From a checkpoint of a small transformer trained on Wikipedia.
Size: width 160, 5 heads of 32, MLP 640 ReLU, vocabulary 8192.
Training: 207M tokens, 6923 steps.
MLP neurons of a small language model. Each row is named by its layer, matrix (down: output weights) and neuron, and shows model dimensions 16-143. Each number is 500 + 25 x the weight over its row's rms, rounded and kept within 0 to 999. Numbers have three digits each.
A block is one neuron, or neurons of one layer that tend to fire together. Before each block is what it responds to, as a language model described it from the Wikipedia text at the highest values.

Relational framing words. Words that set up a following phrase, often before of, as, or to, such as part, such, different, according, including, particular.
L5.down457:507520557469434497501478509553535482516503522494504523502457440503469504501508492538530476488508516511491502493495487489494487547504462483504534510454511455538489455492496502456507490514472502528480497466497462513521493482447452514478527467496464591531480545492526492536519493479498484502456479518474505480493510478530510480507499514528492515491520505460498544476502500476489500517523

Past-tense main verbs. Past-tense verbs right after the subject in narrative or biographical sentences, including split-word endings, e.g. applied, told, abdicated, remarked.
L5.down478:457497473476519511509514474509468459526498523488500462503523525533467527508559486471553516461513510507481551463505520487544473509561500511506513500518505502473498539475437512501511518497544478518481473493488481492482521476520510470513478482483532480542517502487491510484519478522496494460485542512528514430474497500517474495516490474568478537478498518496473506515509491470504513515520

Past-tense event verbs. Past-tense and past-participle verbs narrating a completed event, often after was, he or a subject name: released, founded, discovered, killed.
L3.down143:498517478487490495470530479450479477486525517519487472517456495502502497498505501516512467519480505504494486505481465554492417537512439534495502506499511495481514475498454482484507465521480550496507527566495469519508493497519534475456492503511487475486507482553531540529536490488548494535551487489478507491496508504495476537487493530504507482500473473484514489502532529540523535483578
L3.down392:489508527520453520505489477499491448549538494517508493478523493557507514500483477454494480486547502478511467512513511498469465506533471533517478480479475515494508489507483525483518478497506492504479472448522511489521490494482522497461528496500501500515461534528495503497496520478557511550521493502513478476543511494469431475498501515493472525490465453505550473444491489543526514567501
L3.down608:476462528530463502516469495521495499473526510476516468512487477481437496488473501504515488530534545500481504530499501486491499503521494552515495438441497485520521535494535516496529482531474497485509502551472489526504504495505502521509530477486553482511523501521527484452514512496494476471494466482493456514513565489484545454558483468496495511488515523507518474510511529464471519489511
L3.down631:432475455498498514505529510503475438538461524490518543496512510547488494503498506491505496501524483527505557449512507471488458545536493514489464508510530487534515529472480474471497542487520475530487470483459542533554462483510513493494501473534487485473495481498479468497476546506482499477512485527508523512516481479523496461507483512529481551500492485471501506492507488504504497547492

Final word-piece completions. Word-final subword pieces that complete a name or word split after a capitalized start, often in proper names, such as W-ings, R-overs, Stat-istics, Forb-es.
L3.down2:529501547475488468484504498498506511528470501486516477520525493506533523507478485515464447494506508479528443494484439484494483519490488537528523527542509466462553489476506503521486522485493473477515503540474489510503470534472542491512478461513505443518480532500509505475489491547480541545525548492506473543515501495484511536471501484477472503506520531451499496520515487477540487481482
L3.down114:513523469455531481469489523465509495480518494489491455480467481474503530498523532490551488491530503478464504498452502540531489510485471515520524495478528486518512477539503495480521441474476497481464488501567484504483544519469539486516500505478517456514505515470543470483520501482484470505508503549466463495489541461478474507479501492499515496483459521514507457495568507509528460493526
L3.down333:507526463506531529518495548459501488538480474511528535512500462496526505502498513477506502480523506503480527488504488566511498499477521517482504463493499493504540498564501481505508515482504502470510481468541499508500438511466505528499473501532484497476448513545515523478518521484465446459506492537483450504475485494519471533450481501487484460476489503534535463519486496504464499506501
L3.down596:516494472501504497448506508482452547547488518539490484504508495525527497516496487527479501505515519505487498509450509451483536493482495524500523478500525489518557511494451466462516502505477490472521491519503479494479468570489563480560480486498506449502519497504500496538517512465473491520487459506526504497483494504536513480518515487499536485471500480542513439501499507478532461526462

Venue preposition "at". Mostly "at" before a school, stadium, studio or venue in biographies and sports texts (played at, coach at UConn); also "All" in All-American, All-Star.
L3.down10:500497469512536533473455468473526504482502561513497491514484479481556488525504507523529497480475530524517486511481482513480496511497476502456534489477546469479497468495530498513542492499471517533463518536521529496512487500522493546523530493530515527512473493474515498498525509519478503516480491490513460498502481540535462514499501503526504508448525518545507474519546520461485505480518
L3.down38:526518442487527480504502480516505524565489480502495475494501483457482482500522492493482519479515465539495469515490533468484509501503491504496487540541476527478503465513551500476525526486459503480485468539504485500462500520482467488512562533507560475528506494497502516459518476525527473436487454538498482470456534459505485514518519516471503462504534496500492509556501499487554481519473
L3.down98:491539469550540514467510509479499516523488477498512498544486453517524473478513472515512560513511518498492509440486502471450491501494492536457489552478530525484503535469495502506500486498493508487497481517485504491484480489509533498524497538526489489488459494465485512504529440536507472502484499474485529493487511519501483549534476496476538496434516541491499507488522518532519530482489
L3.down491:478466464474466503464461507496539493509519481513446510516500466460475477455501484482497482520517485518469487505517470524506504485507509494525474484480481513499484483477498508574507470542507539462478475503491508478457494484512463499522503503529515506493525531516540519522500484495500485465489474550489496511500536495461491523501512523508530535497534485506445553505478540488529543468526

Table cell separators. Pipe characters dividing cells in flattened wiki tables, mostly right after a cell's content: a number, name, date or catalog ID, as in 2001 | or Swifts |.
L3.down29:552467460526491486501511501527536516505479557454508494486506489501515489485473528464509452490472485538532503491512471505529517514517496490512492498480524521482469504495502436486488455488537465499477467467534500500495497505538493531504495458501438510528504516516484474513537516468512516507494478531457521518502486544497472513520512489430533514517482540501500519528505490506492479504529
L3.down226:490546516504488513483542489479507507502496511475520508490438446521483507540474484507515532498502486514553506492497512497467449488479488461538482512505510503495494493506506466529503510448514460539473466478505476526506526549516487506488482499559496518544549530480466481495527532465548476500460490505457487524494534473531465516484505483490469516547481503519484510522501515491459506474492
L3.down388:509516499508516553468516457507516468485459527513501504479489480531487487520494465499501546496502455485497458460484510480505504477517523444530447527542508498509498491521511477507505490526517491512522499487522479515474517493529479530512519490534485471517501497465524448498525506458536457495514462499492528503530491463486468522530503473476467484536491540536449479533531510483514472516490
L3.down483:494507474527501510508554509528527480545494546500487442486507529523484493499472474472545516486467490517504510503499501501515543458489527478508437505494544468487472450467489481475479490547518476493504501485466494542484526459512490502472557491535507498528509488487535478536518518487516550534503467502476474509533503525489476490550537474485512475517485488483483499480530506470505452459526

Clause-joining conjunction after comma. Conjunctions and linking words starting a new clause right after a comma, mostly "and", also "but", "as", "also", e.g. "individuals, and 14.2%".
L6.down140:509518501466519517525534486477521564475485485495489491512493474525514505493475444485504559492500471495491498480468544450499515491513499474491511492530545485490536501481486534477526490479462533479453535536519480496531528516497475489481474491515541479503506509512488504444494463485494526523475521474521485516519485514465478472471499470498497559478496503522457479507525525516482496505555
L6.down175:484498510480488502546486509506494534504510486485532507479511509519477528480503497502534518492511491531537502482508458521525532497506526553499497519516495488564483497468516496489547510502463498528463464470532496463472501459485475478529510451535537487495478496469529518495501466480491543518481509532482500486471500513513517465480533516493472539485522506496434497492523495447491492477515
L6.down396:499492476487470448519502511525551452511501518498497493524481486503503502459501493494550535472455527509492501523511509530473536534501428477508544492499492508479467492506486488506495500490463472502524457480538520514447517457532499489509545487510514561540476522478484496541477467511493499527474488475517509506523445471529477505509505539557528521517474498471501501487485497434476495473500
L6.down548:503472522480501495520495468520515502539521516451462511484523554522516522491523496496496474476479500502478485504421526482484478483500484495478537530552525452502503476460466544511529488511501447537527474483526458482518491483457463472507535482497518541501496434484517479499494488482493519531505446485489520503554480509537488489540526485508506537520495492533521547475468522514508504494504

Spatial position words, "st" starts. Word-initial pieces, mostly "st" or "St" (stretch, staircase, strenuous, St.), and spatial or position nouns like north, front, side, entrance; also table separators.
L5.down498:468512530504500466543533494521523516521505507516516524516493489523516536473513469503479512485554508517500498460507480540530513528493478548519492448492492550455504501469513461496476507494499528486465496514508531490524482501529461490482519472549524491456487536481495486480495515481505455495538476483468493548485498460496549431490542469524513491492511500438512488485472520567497498513479

Indefinite article onset. Indefinite articles an/a (and word-initial A/An/E pieces) opening a noun phrase, plus section-heading starts like Early life, Electoral history.
L3.down157:436505494488541510489517522508481509489514538569478532508521495513518539528471496548524565474512471466500493489481521476520516495494529454541489517494510477497480478490506476490503500481437481464519475482517486500502471514498519454452522496532544478502475474512525497451502499514512493512495493494502531534453489439515517501531508471530495443499506498534477524511539468476481471497539
L3.down252:483532512491555528538541520507493496493501510540501483451514484488495534517508509557533505456485481487518483508454455476505499481475507472509541478493532473495512462484519516439531505509475501471507504537501490462474497460497523468509484508472503481521512429499529482521571498526511470496468436502506541493551524481509539520516467485513475473481513486496479496536509507477521509474465
L3.down300:508475529482487495504509490500490490496485536529496464512491517529462536515501496485532484494484489501509492481483507481491471486485490501535509505467548483530488507448484495496569513556506526491523446514468468494464507498519455468467445513490471501555496455493501492534486494486511530497487465540534493505481493493484512525561480499508499489523501474504528502530498507487506500476511
L3.down521:500515521521544440501591516469479470487508468500503545487490515476535544513506506493529515482492503503485486482482480534524509521525526457507511525523508464480504506502482494524501513507450484503521497506537538446514499456483489520478463471492468523484495460529532460481490500538528515442491517535534519534431506467505517520534512479528482484487446492550507519503498469492502482484484

Second piece after initial letter. Short word fragments directly after a word's split-off first capital letter, mostly in foreign or unusual names: S-z-ársomlyó, S-g-t, G-y-ldendalske.
L6.down192:508524446477506506524491520511477529524526512503475550514481501511501470539542506478514499506485517533479512456521526508513462500510507505520515484500501466462503555493482447488497508497515416489497506525482495474486517530537472495480487498490524461501513521520516468515501485494449472494475517504505500486491445457483477477565515513524455466515526463484529491476518509490555499512492
L6.down330:495497471541479489541474520468517531503550487480479471532523499457464460520539520447548514513507477482588526518503488483480539513440467497531470498517501518473521522490500498502530518477499493556474461474526500518486457503527514492488456478497495501511479535508513514477519485517475486483503489494494505541493504536483484486500508479480520494490500512494516472506506516473543462506522
L6.down440:529494505485433498491481495522495472513503528510501492432527545507490468522510536502531495527506533549507512512499472473539529536505537503486536488522516519452482484471516511498526526470463506509444453542504535479518543513477519499460486505517484491498522521500482497471497509460512537549484463504501482446454472502524477491501495492480517443496501527487551488511501520479520541485492
L6.down481:476471504512522506482461472509490503435525473433528526523506513477510487503496496483504461464495527504503483469505510485561523507484511458484448492490525500491515517524507555506534467531511475532475529500472526504543520479527523514509506520476466513523515516492513503537465462466492487511504502541494565540501505504484471511494535513488507477502461491491487487513518508481550441486492

Line-start structural markers. First token of a new line in tables, lists and match reports, such as a table-row |, an indent space or a list dash.
L6.down29:508505489515498508494533500511514482514502500481483424478522466492567535475491461492507508495519476465491517539455520492485493477494462513487463485520482537516454495469491492497532491517485494494524453494495500509468504481538525488498524512535507532508462543522495486565540526477504471529510487475485470552502521511492493522563530527504475504457554495488534494490489480457498481515496
L6.down52:471496501504518498519453467477490528501516520472459479480495531476507494436500496525435537477514474515501480447506473480490527468513495470489476496523524511523522489523500516491515479474487536529535503556565498530528506492547499485504499453528521485498552527506496468521502519519515481527469543525520505498501506443479481491496529496468511486526472537508485535495518485491509526480505
L6.down193:514518488515499522486538529506510516489495552478492488472489500504549494477486475495508501438516520482466490556465468503462493540515501516485456503496495506508479485467484496476514482487540537507504398520498510480476495533514513488476526516556535479482455525512512487499466497470485516503485458508480492548490496512478525521493508507485523434511467479522504493531548496490488477491524
L6.down485:462484531513507491513474491522535503479479518510491438464489466465510495470510495532498465492523506502477505512507472518494534468488513533478489519500468517515531511423493483507537517512497501506519455545510449483510508533527525487506531525482519468494496529500518475507518508507477480475522498523497516516519461528483500495511554502527476481556545523484513522516506498483515478467501

Article "an" after prepositions. The article "an" (occasionally a, his, one) right after a preposition or verb starting a noun phrase, e.g. due to an, for an, as an.
L6.down34:477508494513537470521490465459477502550529510545531514513517490564476488525487531498493586511507513528545523492519494531541525472507479486490514508526482453502513470497550508511495452484472457495490502490500507508481512474488452505447525477528484498491525507492502487480536513476553530494445476468477519508493507527466473483467505499536485506499465509480531533503469484535512485478522
L6.down431:525513547488554516527549537509490471494509479472531484492499482477507498516469478478526527488528521532556481522499488491490505526545505511498490508469471505481490510540448515508516500463479484474469514446510542505518465506500498519480491515487520439510432478463529503464483512475482503523501504475497505517539521502513518480543483447530520527484482497504460490529497473435479497512496
L6.down531:493449452513507504503504509504481487496463483461516501544507514542442490448472509537505510483486512521495539487504488521500515549503502506516457501511511485528454490524454516515477473525481478499517501535507520513497494520453474494504461498543528535472510469468525529514521513514520448488478517520468501474499577489522481496456524489503505547497492507485515470482519484505499518505512
L6.down551:484492539519567508498532490507494483502519490542523504468529480491512504505503491529511543503499507491519473491468477486529547493521534485507494467508496469463534491499480508471479512498464471501510499516495533457492448478488478464486525480497511495524475433483517500442529530519507512491499473464460522548497502424512551515521478492554466470488453525518451545515501479467495463530518

Article short-description tokens. Tokens inside the one-line description right after a Wikipedia article title or opening phrase, e.g. "footballer (born", "sculptor (1930–", "village and".
L3.down423:471501444459498506479505498476513493517480477494506512539502494486524511493474486518546532497512514482503522513516496520502532509505470500490513497517535432459501497479546478504559465485505518521518458503489502526536498515491533502442452508481486491510481497472516442496494497505547499453509519555512488471480466486457522471546507536519550469496497501483484466487513512501528504500484
L3.down453:540497542497508551532532456524467499515501518519504531521452497499532481552524522507502509510546532540544503554522473514473514486466476483492482499507513511495475493466490520560492442508496516479472499467501491483501477505506486503443478521490469473488516515518521478467501472515520496522463458506543515491522487486511523478489559472502529523511503482471545460500496506518507499496477
L3.down551:487516522523507508459514466481472501518500454478493515521499484471549496508524489558524469498529515439485506486497544501525480475474558563535479481492525504460502551513506507462446488474493485475524507483490483509528516529491473548493512513485468467496484507481503477504514468486479547476493496496513513479527513515483530459472518519536506501526522564488473462522469486549526511484485
L3.down625:501508524491508496500508507474467501498499508491461497555515512504519522575491526477512490487497515467523529576466528511512575455508495485533538473502505502469513521462514528464495509489505497464502484492469512515521509444492486501496473534512497493479428506487497489469444455472520496507444529540529473501507487501462475536465504483537507478508520542501519500477492498510510511502453

Spatial direction and distance words. Compass directions and position words after "the" in geographic or route text, such as north, east, south side; also distance units like mi, km, yards.
L3.down93:519440561586452516504458496501517451520517460492519494518490503478485527512509501462496504487500499525516481486519524522527500523462478517489539487492549509500461550528482466501492527477505521447519507497466493532490485507497485480487503524517522536488504539474489522500472518510505479521522490487512489503480495512470536498500549473465510489498487445450543485532551492489483484497466
L3.down102:488498471519515497514520493507498439512477498484492485522493487454515472538509484498513512478485533556495491477539545527500491507442541461535526492542511530474505503491491485518527557497510488477483459515481476473480502488505490517544503489499490528498496494510495426532499470532561514509495469523497523469448494462515481485484534522468531459518457530491478507491502529497534500489507
L3.down289:512501478494510498483587507480484482496546472518509522507469541486527517497516504519507499517511541490514508471474503516516525494522526516521532501540432564469434440520521471471524491494520539498476445526503495474514497484530523507496484535511460489497505505530444515529517492520487518498492512507462496476507468556484469484491472508502502463510495439503512497512509534533515470481476
L3.down438:492494513479479489503512513532483479501497504476463485519529498491541534486500489457515481478513518506496453500529528483489523532522464457540509498548506499458444490475492468476538512513461510472543525489453526493513517523514510505494480500500469570520440488471491483511514498518527499530543508474502490488508482501501492428491526518508531486511536526486525533526493496520545530484480

"of" in institution names. The word "of" right after a head noun, strongest inside institution proper names (Museum of, School of, Hall of Fame), also in "age of".
L6.down21:486511500480511481500499460488501485531491462509519491517496495486489528482529467528486507520499496503488512482569549436487480480496507466496531483527498487537504495509532497523527491507488516506488456478539449462547502493472464524484531504502523517552525475488513513507500509484470462555483510525472484477515469508477455475487507529544425553534508525510480504503516531455509527506509
L6.down130:478524496515478461472510522487485507510525491486507516465503466540492516530487485494519481525504474515515456543502451512495516472547497494430560485522501472528527499466506489484502494550478485477560505523492520539479536477483513503495517499473481486478512459533485511493490491522526508488475575494543493483500549526510460502495455463504533487489472527507478498477472497509505457522538
L6.down260:473474464499482491516474516519526500524512467568464502490526490513466472510496472449457502519506500494514504498538555460530495471515505519526492484501497534493508489516492466473530481493485499518527515518499440501447483508490504514512503460472467490511478485488508441572480528487479533511512506493480466524510498493531453513482509500500486517504469488499486502500487555496522508480520
L6.down405:509500501513460484485495520466521484516533527539552503498440448499492516515510430524472449513514469526508539490508538517513487469497504482486514536510497503501514513478503512436481509508515528482490496505501444502508550491500515463481476542439533498480483491474489512517529523493481528482461512531479557532524510503502479533492524524540479463496508471490502502505508484530505474539568

Numbers in data tables. Numeric tokens and cell separators in structured list or table text, such as coordinate minutes, track numbers, stats cells, and Pld | in league tables.
L6.down81:518525513491539467518435490471538484520540472514484486470506503518504464506527477482505457482500543482487527489540527447511536497511483497496479485482454469524497489500493461519484503552476503514498487487486487530500495517481502535496476503484489505506489436500484510516484523539528511523495508515491530524486543473530544500530452468507533455465523530522513503546495481493503514505466
L6.down212:524479532454487519467510517478477525508504485494480540464476543479496486469516495523495501496512474480518488519553504488493554511469489516507538461475508446441517557484463496481526499474509508481503539492477525511514486509508511504434478452566445506526489511475494491501495526547526524514476490474514562504522509561493465527486507475518544524510486535501492513505492501496475494478526
L6.down455:502494522472504458515480538483524500516476515498494478483555481499516517528509478476508477477515492509468492483492473536455479505478449533521497474496513532510467484535513486462512514495475465473572508511521522515470544533525514480559501493500516499518502536528479510492499540523502510479543480491494485555478496467478487517448478493508453542511512500518502519506482463498484508518487
L6.down527:492556507473532491547527473516519484520500497476511528506528533485501499485533517482496469451512483503482504473514513500498515518513502521478537483475538522459494521448476526500507524482477577479494444532454497554495472502526480505495452487487543490477490531526501478512471482489498488535486506514514511509462513495478456512493493508505469505493493498505502497477497486508475546508503

Phrase-end delimiters. Comma, pipe, period or preposition right after a completed noun or date phrase, as in In March 1978, | Swindon Town | and Summer Paralympics in.
L5.down373:539540478493507556553495522521501513496503509495486529483483519521511521490458450495511564467491472549521508500518506493504516494499501493537495486458523484469516481527502509506540515518532508480499474487528521511506485519493470491465470511509487514506523476496508461465495491467528474497501498479469484520441459492504484512531454513496452464522468517561488496473492486493528533437462

Predicate after copula. The first word of the predicate right after was, is, were or became, usually a passive participle or "the", as in released, born, the first.
L6.down172:511493496489516469495490523500480488538499487495509497502527505508474509441512522495500501502488508444481437513538499524526489514517535516519511551537513510491519508474491472519488510518506496522516529499499496505506478525463483453469479426547492508504484491540510495501470515475494487488479472477512467501426496509492520529509465510510519473461485471497521485524481510571511520517489
L6.down342:545482469509497505499470450512521485487490496482518523531506514497528501499493494523498529494468505471527479504493529513493498491473541455486470509515541541471521518505455486443420496531487487465511543491483494470495494523500503531488509502513514491462482523502450502511478481484495440480546507531496468526553554480529514508490505509520519482477515512529510512475536488511515490496527
L6.down454:494504482491498495552491502540519503504518478432512497518518541478467530527535470461469488492507503501501478509515465485517529499473518508498495489502534510472494554449482531506517486521449531486501478553504507504510449528520526524465473504487510540507481506480502508522519488484508486502440517506508535495509473506448504463557513483513511504474478505495440502507536531487508457453492
L6.down533:516483558484500495480513527491453470497550506458524533501509510494512472503497484568550492507505528483509505487547482512462480517479519508478515488493507460529465506503489483479484490476512548543518486475466504486512559524492507506458505493519532450471503504513517501497529497493476491488501486503549520470447466515504515483507492478463520511491485524548488471527523503516544525504498

Article-lead gloss slots. Spaces, opening brackets and non-Latin byte pieces in Wikipedia lead sentences, just before a birth date, year or native-script name, as in "born 31 August", "Battikh (كفر", "/ 50.47".
L5.down284:513501529516517537526483536484519528472502498496464535520542504485504506509516499466515526518540510508452516487526484520515507487536511489509552527526472519485497495501482524509473482533507526513481507431493511468511505489491536521521453497476479508506489527490509497503542506466470513435528487478509474501514493530460486496467474494525474503515506459494466525464452474530478496493505

Line breaks before list items. Newline tokens (often fused with a period or parenthesis) that end a list item or table row, where the next line starts with a dash, a pipe or a new entry.
L5.down558:528481481534510453471529481499500504523517525510510525465490489484477531450517475532526533466478481532510488495515487496487476529476503492492514512548453524499501515455483481517495482515502468508489481508521516465495498466506473495472462503527523497522506509475453530523526506546488479498519486531480495467463517531511541484510522488500501534476472477484479478541477558493512446513554

Post-name article openers. The token right after a subject's full name opening a Wikipedia biography or article, usually ( or is/was, as in "Jordan Scarlett (born…".
L6.down312:523552463512428565510516456531497520523537490532528479482538447474469531481502481526504464511489536531505471516517454517525507529495461524463514506518443514486502511517497515510454488480487515497493511459520479485520492528486516500463473472492525513517529512507536490515482482510536495529507491506491521495457461509519480528507515451481518508459535525510445503494493474541510491514516
L6.down349:452541489462522532464512505507509489491525509469552533522508506509467500468532528508539469477495502519502458518553514494541491527525493497461458534527464494509481488501508483462544465457489499506514532477487467495495460504499520479503528469482517490487526523501502548480474498517483505536468528554478539527477498491516496499471471506543509470473499498548495536481465472519477538517491
L6.down456:481472529501493499453504544535459487502491482492521481500495490486492471506500479454453539478474505554445510537525474506522501563492501507503498501489488481508492477484451515437521509476518536517515560503522486543517428468511464526465522473482512497510463536509503498488487512546508458505500509516532480510523455487493507529508496497511545532518492510520454524509522482514452517496507
L6.down561:489537492443475479510492399511516478524530515521537477497485500504502481571502505477457481501489470519543502456488506507531482509494505498505521441509518481477462520498470512518500515491502512503499479490549493470501465491511512501490503480473488498496477498466493513497497504523492525506518536546528522527447473462559486494508513465477494507496526506526490492478540484516466500536482

Word-final suffix pieces. Final suffix pieces that finish a multi-token word, mostly past-participle -ed/-ored/-ted, also -ors, -ive, -ings, as in Threat|ened, Flav|ored, abduct|ors.
L5.down463:527515512506455467479489492499494486469494485501493466497497458549488499503500523490483488537519514501463496507495517491520503525490467492497463527477504487507507470532534486435512488481480508466498453477522499488495523514509496506514519533496475467485502509531522511574479529453494483511494498535461475512549521464487498479535461487517553442533502547488537467505544498520504488497473

Initial A/In tokens. Short "A", "a", "an" or "In" tokens, especially the first token of a heading or paragraph (Acting, Appointment, "In the town"), also mid-sentence articles like "in a".
L5.down268:568472451452533489493538522517497459505477516550528495489507485510491534488494494504498518539476514503491505480530488503480493491470465492500489486484527463472489522517494510512444495512467470474542478533501545468506474486504533530497512468469479508461508519497488482489509498502494496530502507490468525559518511488545488542480496466535476498526479504517521538488536463549542528505500

Table row endings. Closing " |" plus line break at the end of markdown table rows, mostly after a header or a last cell such as Report or Notes, and |---| separator rows.
L6.down6:525520461505507495502509502506510495495478510540491533465501527479483484493526519509493494431518484532531553483489469496469500460502516498473486491505491519530526523455527511508492505480517467526506467483537430533534535510467528492477473496474505497499505548513560481500531504488492522520488481504473483466517510506540511526492516521486472492494497519518496514544493487525462496468502
L6.down36:508529468516523498495541502497488469493499510526468491532513511462482491501537475504544486464452526505511519439506490523487542519513467476479503523518466507498461549513499493533497522447492516509524494539494495501493530495490488471501509509552484491457536471485520481564542488495437515486476495481520537484530471515537495532481520507488482436498496494537525508546477470492522477484504
L6.down475:530490531490497485491466454513526500500547495475484459482515516476527504452493491522505526463489488452505505498526468474493510432522480474498462510525465496519541503475486458539561519525514507498465535542498493466481534501491510491491518458502495511500491485512485479512562490466480518515503515517532546484488518481522475505510543495512496506513507459511493505530478473487465426535490
L6.down580:485513499508456499441503485478511493505504445504488513480518485491492496492527507516544505472492452502525482457466535556498516477524525534477520512507437493507507519503543469541499493479518495523532495470536473480462525477458533470509460512488516527524491496477534488505505487488468528522509501491503484513448474523518528460531497517492510519433535519529507492546503519503520454482500

Adjective stems before suffixes. Adjective and modifier tokens, often stems that take -ly, -ist or -ised next, such as significant(ly), natural(ised), cultural, social(ist), entire.
L3.down230:501492479508507474496532512464452469512511504516466506495499521523501512516472482496533539527499495509495467515468464498478472504522481543505488522537524509506504505537535448521524503475536518474488473513511480424478534490475505469506483539499544490522487476483538468481490446467512497479506533519506498491521533483517493436491521493558487522503524547501524477539543485509499528525484
L3.down398:522573508501491472537523486523510486537476521479537515471517504515554522507487466479491542458469535462525462540489561496503487513505467459522505495466495526506478478520500492536486534487494515497521468509503536548487519509518495470483523493507465489485520493521515531524503470510490511497480451462514504523470475484504556482512452489505481476497468511478504534501516495507474504550462
L3.down504:501506492499508462499512519489531477536538489482436483459507486476515540552495500513520507454497511498492485562451475494498456529545515522530531504504518516485510486540512509503518488488506512528492472516542481493512498495432530489505493539506494487470519508480491510524511448514471529507475483527515442510504501475493448513562506540508478472469464502511503461471536486504510450509495
L3.down555:557508514478516471515493511514504534483536561511483487502531466505537472548482477498501451515486437495454461494501530535566504479535502531525484479509522499473503495507484447520545480500516542490533461489495463526540508526504509495478509532512504519534513513506463487465489524459506533541513518489451515493504481513497508499506470491480487473485491465514494485513514508512542478492467

"Of" in institution names. The word of inside proper names of institutions and titles, like University of, Institute of, Register of; also been after has/have.
L3.down49:508499510511474504472490553528479528521496515500513473476460456517485488457509523506500500492493483517490481513481507510500516522468532521496460534481484518513476544522502477526518490488494510515502507445533552505522523467503450464492440476538502476483476563478516531520499503485458518536531492502514488534488468517488507464488484494536452481500484484458493482531476523475518486526493
L3.down171:510501470491450511507482512505536503479494492489508487476459428486463458482467532466505543472476514476521537529466496504488481497496486487556506490463481522488534503568516488507500490540546512504485507518554479543471491490485476494511507463492442531533512509483549478501506526477483472501502465447498496520492566529503512491513515510499503514550500528483534480522508468479469512494480
L3.down183:496528497492516530539551491535503516520510498505475508544511494470474525517470484486468521495490499511483513526500473537500549525486441488473510488484519480505489485479517491514486479527489553514470448476535464512484522492515494477469499504494538520507485495465498503505500464508507512491544514456503478476489491485476536501493478520516456451446497488506528555514540460482488473498521
L3.down315:510468458494482433494511510529504482499502495485477499502446482522502500546531531464496512513492485516483478530484460539474498497499490533550495511493507498502492510520530506485517516539463489459518552482531486523509463485465520500451443519484506510441475468516477458473513528487490518509512494502547523511520513480505492490486500515536522510502481526501505512483485518537427507474548